Part of a small language model's weights.
Size: 12 layers, 8 heads of 32 (4 for keys and values), MLP 704 SwiGLU, vocabulary 32768.
MLP neurons of a small language model. Each row is named by its layer, matrix (down: output weights) and neuron, and shows model dimensions 80-175. Each number is 200 + 20 x the weight over its row's rms, rounded and kept within 0 to 999. A neuron's up and down rows have the sign that makes its largest values positive.
After each neuron's rows, "fires before" lists the tokens most often just after its 100 highest values on Wikipedia text that the model never trained on.

L9.down220,211,209,158,172,199,200,225,227,194,196,194,189,200,226,229,197,182,232,212,193,192,163,195,209,219,224,172,188,216,188,192,196,208,227,196,206,216,204,202,192,220,198,177,201,197,228,201,244,192,167,214,191,184,212,211,215,194,191,203,207,187,220,210,200,182,181,212,180,220,165,180,203,178,182,222,178,220,175,205,222,192,181,200,195,214,163,210,187,181,194,176,181,214,214,200,221
fires before: "11", "12", "10", "13", "17", "14"

L9.down74,151,225,209,219,224,189,221,200,164,185,213,183,170,206,181,198,171,220,199,219,140,166,203,208,177,200,192,229,184,203,174,210,220,189,186,202,192,180,177,187,201,205,178,162,209,165,208,183,208,205,187,212,197,195,205,209,221,192,216,190,208,187,209,167,185,168,195,197,211,221,227,180,166,166,221,202,224,239,187,196,159,156,205,213,223,191,171,222,176,179,204,210,228,211,201,206
fires before: " by", " and"

L7.down120,165,186,240,244,194,176,183,186,217,207,211,179,171,196,201,178,210,213,187,233,206,195,226,199,212,174,175,191,229,226,221,180,154,213,163,186,200,212,203,179,217,220,217,243,209,187,211,174,217,179,178,170,217,201,248,177,159,223,187,169,207,192,211,195,156,191,211,185,204,233,216,169,180,175,190,191,186,189,181,226,193,191,205,190,212,213,158,212,207,177,184,203,180,214,192,200
fires before: " by", " ", " the", " which"

L4.down291,182,192,151,181,195,178,186,231,198,211,210,206,199,225,170,181,205,194,224,180,171,220,167,204,196,212,154,192,208,173,198,211,213,213,186,201,220,225,203,155,193,170,184,179,208,219,217,211,207,206,174,220,178,224,205,192,198,228,192,195,200,189,222,187,174,189,239,205,217,206,194,195,191,238,176,191,181,210,178,193,222,170,213,166,192,202,155,202,217,207,205,196,169,199,185,240
fires before: " ", " –"

L4.down524,223,158,186,156,168,214,170,170,229,209,230,210,236,216,209,198,177,175,186,209,222,209,183,202,242,222,154,216,182,193,198,163,192,203,165,207,209,184,214,210,204,168,208,195,203,214,210,208,204,179,215,189,202,184,203,176,178,216,195,196,222,210,187,175,213,203,197,201,190,151,176,165,189,181,216,191,188,221,198,189,210,216,211,204,202,191,184,200,184,197,184,203,183,185,184,148
fires before: " |", "1", "0", "3"

L8.down621,169,214,183,173,195,184,214,227,167,188,210,205,167,209,189,198,203,216,233,204,192,220,246,223,203,216,185,190,220,171,218,206,219,199,175,223,183,208,209,181,209,220,170,205,219,217,183,248,171,219,215,185,194,220,228,197,217,202,178,205,169,197,200,184,235,204,200,171,206,190,179,213,212,194,208,196,174,178,171,236,192,217,197,209,216,194,218,144,199,185,190,205,202,215,205,190
fires before: " –", ")", "–", " |", ")\n\n", "-"

L2.down457,162,174,188,173,179,206,195,196,190,212,232,205,197,202,233,186,189,196,207,213,207,181,187,215,216,211,183,212,219,197,222,192,205,220,188,196,156,204,225,185,206,195,189,198,187,202,202,235,190,219,194,208,182,190,212,176,227,190,192,208,199,202,217,180,206,192,216,177,194,195,196,233,184,186,175,221,217,209,184,189,210,172,196,176,210,195,181,230,163,198,190,173,156,193,208,223
fires before: " ", "3", "20", ",", " |"

L7.down487,211,195,224,174,222,187,212,224,220,213,212,214,153,189,205,204,204,202,191,195,201,193,231,222,209,227,209,183,200,201,219,189,227,200,221,213,181,198,183,225,237,194,213,184,181,227,207,191,177,198,193,197,162,198,158,251,203,211,217,210,227,198,212,203,192,222,225,184,197,210,183,180,199,239,197,205,181,195,180,186,159,198,216,199,178,227,210,132,231,196,205,223,201,175,208,201
fires before: " to", ".", " and", " in", ",", " for"

L8.down53,195,201,163,209,217,203,215,204,201,202,240,172,181,191,162,210,177,213,182,178,199,192,179,187,174,188,218,181,168,191,195,233,192,183,230,244,203,246,190,240,245,187,192,211,203,222,156,213,174,202,181,214,188,160,209,227,208,244,186,219,176,198,220,219,205,218,210,178,179,217,181,221,232,184,211,216,189,221,192,169,182,211,191,208,168,215,240,193,191,154,199,229,220,206,192,215
fires before: ",", " were", " and", " in", " to"

L2.down473,224,222,207,216,192,200,226,220,157,209,189,226,202,196,180,215,216,238,198,188,212,207,201,217,216,195,163,172,205,184,128,191,245,223,212,195,192,184,187,181,193,170,187,233,207,224,201,219,181,212,202,172,208,195,177,192,176,217,210,174,199,171,203,177,179,195,189,206,223,183,210,192,201,201,214,204,189,249,184,217,207,212,218,203,244,213,184,130,193,194,240,217,191,188,227,176
fires before: " ", " –", " (", "-"

L7.down658,168,167,209,233,213,221,226,195,233,192,191,195,174,166,187,249,201,189,191,199,197,188,200,207,186,213,196,212,197,167,179,209,184,162,222,214,207,191,191,199,196,225,220,197,190,208,203,177,171,162,199,196,213,207,178,206,181,183,209,203,231,196,237,197,217,189,186,172,220,218,188,211,214,216,187,210,226,205,197,204,206,159,211,232,195,201,192,83,183,220,166,220,204,182,196,229
fires before: "\n", " and", ",", " of"

L9.down128,186,183,165,205,205,167,182,212,194,219,215,163,205,219,206,214,186,173,194,204,230,185,189,191,171,186,225,220,227,214,202,195,182,186,216,216,212,211,196,214,204,181,192,187,205,194,197,202,198,181,208,194,229,170,176,200,198,214,223,220,222,177,216,187,197,199,244,204,223,203,211,189,180,184,190,193,177,210,225,216,193,176,187,235,186,213,171,140,189,193,197,202,230,198,184,180
fires before: "19", "20", "18", "26"

L4.down597,207,177,209,244,216,201,199,218,152,236,174,190,182,217,204,230,216,196,220,207,191,223,227,223,220,215,233,204,217,203,221,225,226,223,190,212,168,225,177,204,222,165,184,215,183,186,206,207,189,206,209,199,234,199,207,178,179,195,187,210,214,203,216,215,203,193,182,210,200,172,205,215,217,187,189,166,199,161,197,197,175,191,194,188,194,245,177,195,206,159,187,222,171,202,232,215
fires before: " ", "|", " |", "0"

L8.down271,222,191,226,180,218,165,223,188,182,225,211,201,220,212,194,216,196,206,188,216,175,182,216,144,198,198,195,187,211,221,175,198,207,163,184,186,194,177,202,211,194,195,211,213,208,237,202,213,236,220,214,226,222,208,204,194,212,188,183,195,224,219,212,208,182,180,206,186,201,236,216,215,216,198,190,183,215,206,170,215,217,186,175,206,167,178,256,161,183,176,188,205,202,162,173,206
fires before: " in", " on", ":", " by", " |\n"

L7.down565,186,220,195,213,194,187,210,205,205,204,223,188,176,170,217,193,189,202,204,208,201,210,169,192,186,175,190,163,184,192,219,181,238,197,220,203,217,186,177,206,209,180,217,185,195,207,291,208,207,197,173,224,189,202,177,203,196,253,166,190,230,185,215,190,202,188,217,176,226,214,194,174,194,207,131,215,178,209,194,198,157,200,211,193,200,203,218,168,242,222,166,214,177,199,209,216
fires before: ",", ".", ".\n\n", " and", " "

L2.down460,173,209,193,190,183,204,226,184,205,195,245,229,191,212,218,202,227,189,213,214,212,190,193,199,187,213,242,223,228,219,216,188,197,201,212,186,186,236,193,240,190,182,191,222,181,198,227,179,215,202,211,182,196,194,194,223,213,183,194,203,234,229,216,202,172,151,194,200,214,230,203,191,192,186,201,207,176,213,205,216,194,182,203,237,187,226,207,104,190,215,208,214,171,202,175,187
fires before: "20", "19", "18", "0", "1"

L7.down177,206,212,180,179,198,204,220,219,228,202,198,212,209,212,181,187,220,193,184,211,206,202,168,138,215,226,191,213,184,181,172,173,231,229,232,218,184,195,189,203,180,221,189,185,123,230,219,229,196,226,192,207,208,197,185,204,177,225,174,227,165,201,221,212,154,171,203,176,207,196,210,185,199,214,209,217,216,203,201,207,214,210,178,215,191,194,220,230,210,182,192,212,188,182,223,213
fires before: "20", "19", "10"

L4.down469,209,232,226,240,217,223,219,219,180,171,183,203,222,177,199,202,200,227,206,196,175,208,206,222,188,193,233,213,177,231,192,216,184,183,206,180,192,219,224,200,189,222,192,221,225,187,194,187,173,198,204,203,175,193,199,215,228,179,186,195,190,187,215,218,224,157,243,205,197,216,204,208,215,162,209,196,187,189,187,190,208,171,184,246,198,240,193,155,226,182,190,204,166,208,166,237
fires before: "|", " and"

L2.down429,222,177,196,202,188,204,215,190,186,195,206,204,204,218,195,192,199,200,180,218,172,206,210,186,196,197,228,186,210,185,198,207,223,206,226,206,186,218,179,171,194,188,197,192,181,181,185,243,214,220,176,197,241,231,181,179,183,224,199,193,192,177,210,221,175,201,182,165,244,208,201,180,199,212,195,202,198,197,162,153,207,173,195,206,176,196,199,249,189,224,226,186,151,204,187,221
fires before: " –", "==\n", " (", " Representatives", "\n"

L8.down487,203,177,245,204,202,197,215,184,197,210,203,197,201,240,215,219,200,203,225,194,232,227,221,214,191,220,190,259,222,198,183,207,192,230,198,221,197,190,200,224,217,207,208,195,150,223,193,219,181,203,208,161,216,182,190,228,215,182,191,223,222,209,197,217,176,165,186,184,209,186,188,207,191,195,190,200,189,182,220,206,195,242,193,214,194,191,165,142,202,189,216,188,175,221,181,195
fires before: "20", "19"

L9.down26,243,173,182,179,187,185,219,209,212,207,190,210,192,146,204,196,217,191,183,214,215,198,200,200,171,190,175,196,183,210,209,193,219,209,173,215,214,246,191,207,196,217,207,152,188,173,227,216,203,185,210,219,176,209,204,188,191,184,191,157,210,221,189,218,214,216,196,199,212,170,199,210,191,214,180,208,179,164,191,205,196,173,210,234,210,195,180,197,172,203,199,183,223,183,208,227
fires before: "8", "7", "6", "13", "10", "5"

L8.down345,178,162,202,199,193,214,182,201,199,169,205,178,184,211,206,220,200,181,172,188,161,182,166,212,198,205,139,226,194,218,210,199,191,225,206,162,209,193,199,137,227,223,176,186,220,212,213,212,225,201,230,208,184,194,186,204,205,195,209,192,214,191,183,193,207,174,182,215,190,183,158,216,246,243,244,219,152,222,199,213,189,201,204,208,182,177,204,150,175,210,210,176,193,176,213,191
fires before: " |", ".", " |\n", "\"", " –"

L4.down362,199,225,231,210,213,202,202,185,185,194,208,227,194,170,208,190,216,198,205,204,204,181,193,206,221,224,185,179,186,203,252,245,239,187,208,222,183,195,212,191,253,216,177,188,170,209,194,182,162,189,198,185,237,232,193,217,168,181,183,224,220,190,232,240,217,187,175,183,229,188,187,200,203,193,185,207,219,176,202,189,168,223,221,210,172,188,199,166,183,189,194,212,181,229,216,201
fires before: " ", "1", "0"

L8.down169,184,223,185,190,204,190,200,200,201,214,192,201,215,203,215,190,224,203,223,217,166,225,174,206,206,191,194,208,184,184,190,173,229,191,211,180,191,206,193,184,216,205,206,208,201,216,173,202,203,196,247,233,225,223,227,213,214,207,188,223,195,184,236,211,190,203,213,201,221,168,174,157,206,226,198,181,197,216,169,158,229,187,202,208,202,199,183,295,213,195,216,206,182,193,204,180
fires before: "11", "13", "12", "10", "16", "_{"

L9.down85,209,200,166,219,195,207,198,187,184,210,207,233,227,200,192,201,226,208,202,220,184,165,185,220,185,185,221,179,203,199,174,226,226,219,156,218,216,246,181,162,205,212,197,215,191,186,231,203,213,216,209,223,198,180,227,209,203,190,197,174,181,193,231,211,197,171,156,210,192,165,206,215,207,230,206,187,176,193,206,212,199,211,210,216,239,215,193,123,209,190,192,215,163,199,227,203
fires before: " ", "-", "ä"

L9.down84,213,186,170,219,203,168,218,164,180,175,188,207,249,199,206,183,202,191,191,187,193,214,206,166,171,223,191,230,162,152,184,191,208,155,187,227,170,163,223,190,225,204,215,186,169,217,212,207,193,176,198,195,225,200,186,208,194,205,194,228,183,205,238,149,201,214,187,200,226,231,207,185,209,208,188,203,178,212,187,207,198,174,174,202,168,187,183,134,216,230,171,217,211,203,184,200
fires before: " in", ",", ".", " on", ".\n\n"

L8.down561,218,194,166,204,201,197,217,199,200,215,204,196,199,191,220,188,205,219,228,223,177,153,200,190,193,198,177,199,224,203,177,206,197,217,174,196,225,201,164,190,220,193,210,213,210,228,221,184,199,182,194,180,193,219,213,179,183,219,223,183,201,216,207,176,227,200,247,198,156,188,195,171,204,213,190,240,183,185,175,207,199,199,178,190,225,210,192,140,173,156,182,215,192,181,178,204
fires before: " ", "2", ","

L7.down50,195,210,222,197,185,203,213,199,229,176,175,171,172,186,213,212,211,189,198,192,190,199,205,193,211,199,147,221,202,238,186,222,175,190,178,199,221,177,218,173,210,214,226,219,215,175,194,223,182,161,192,196,197,172,238,189,241,150,183,215,227,212,244,196,192,224,206,186,191,187,190,183,185,202,179,162,208,195,208,211,179,211,218,169,169,181,158,142,175,169,195,181,225,192,197,185
fires before: "2", "1", "3", "4", "5"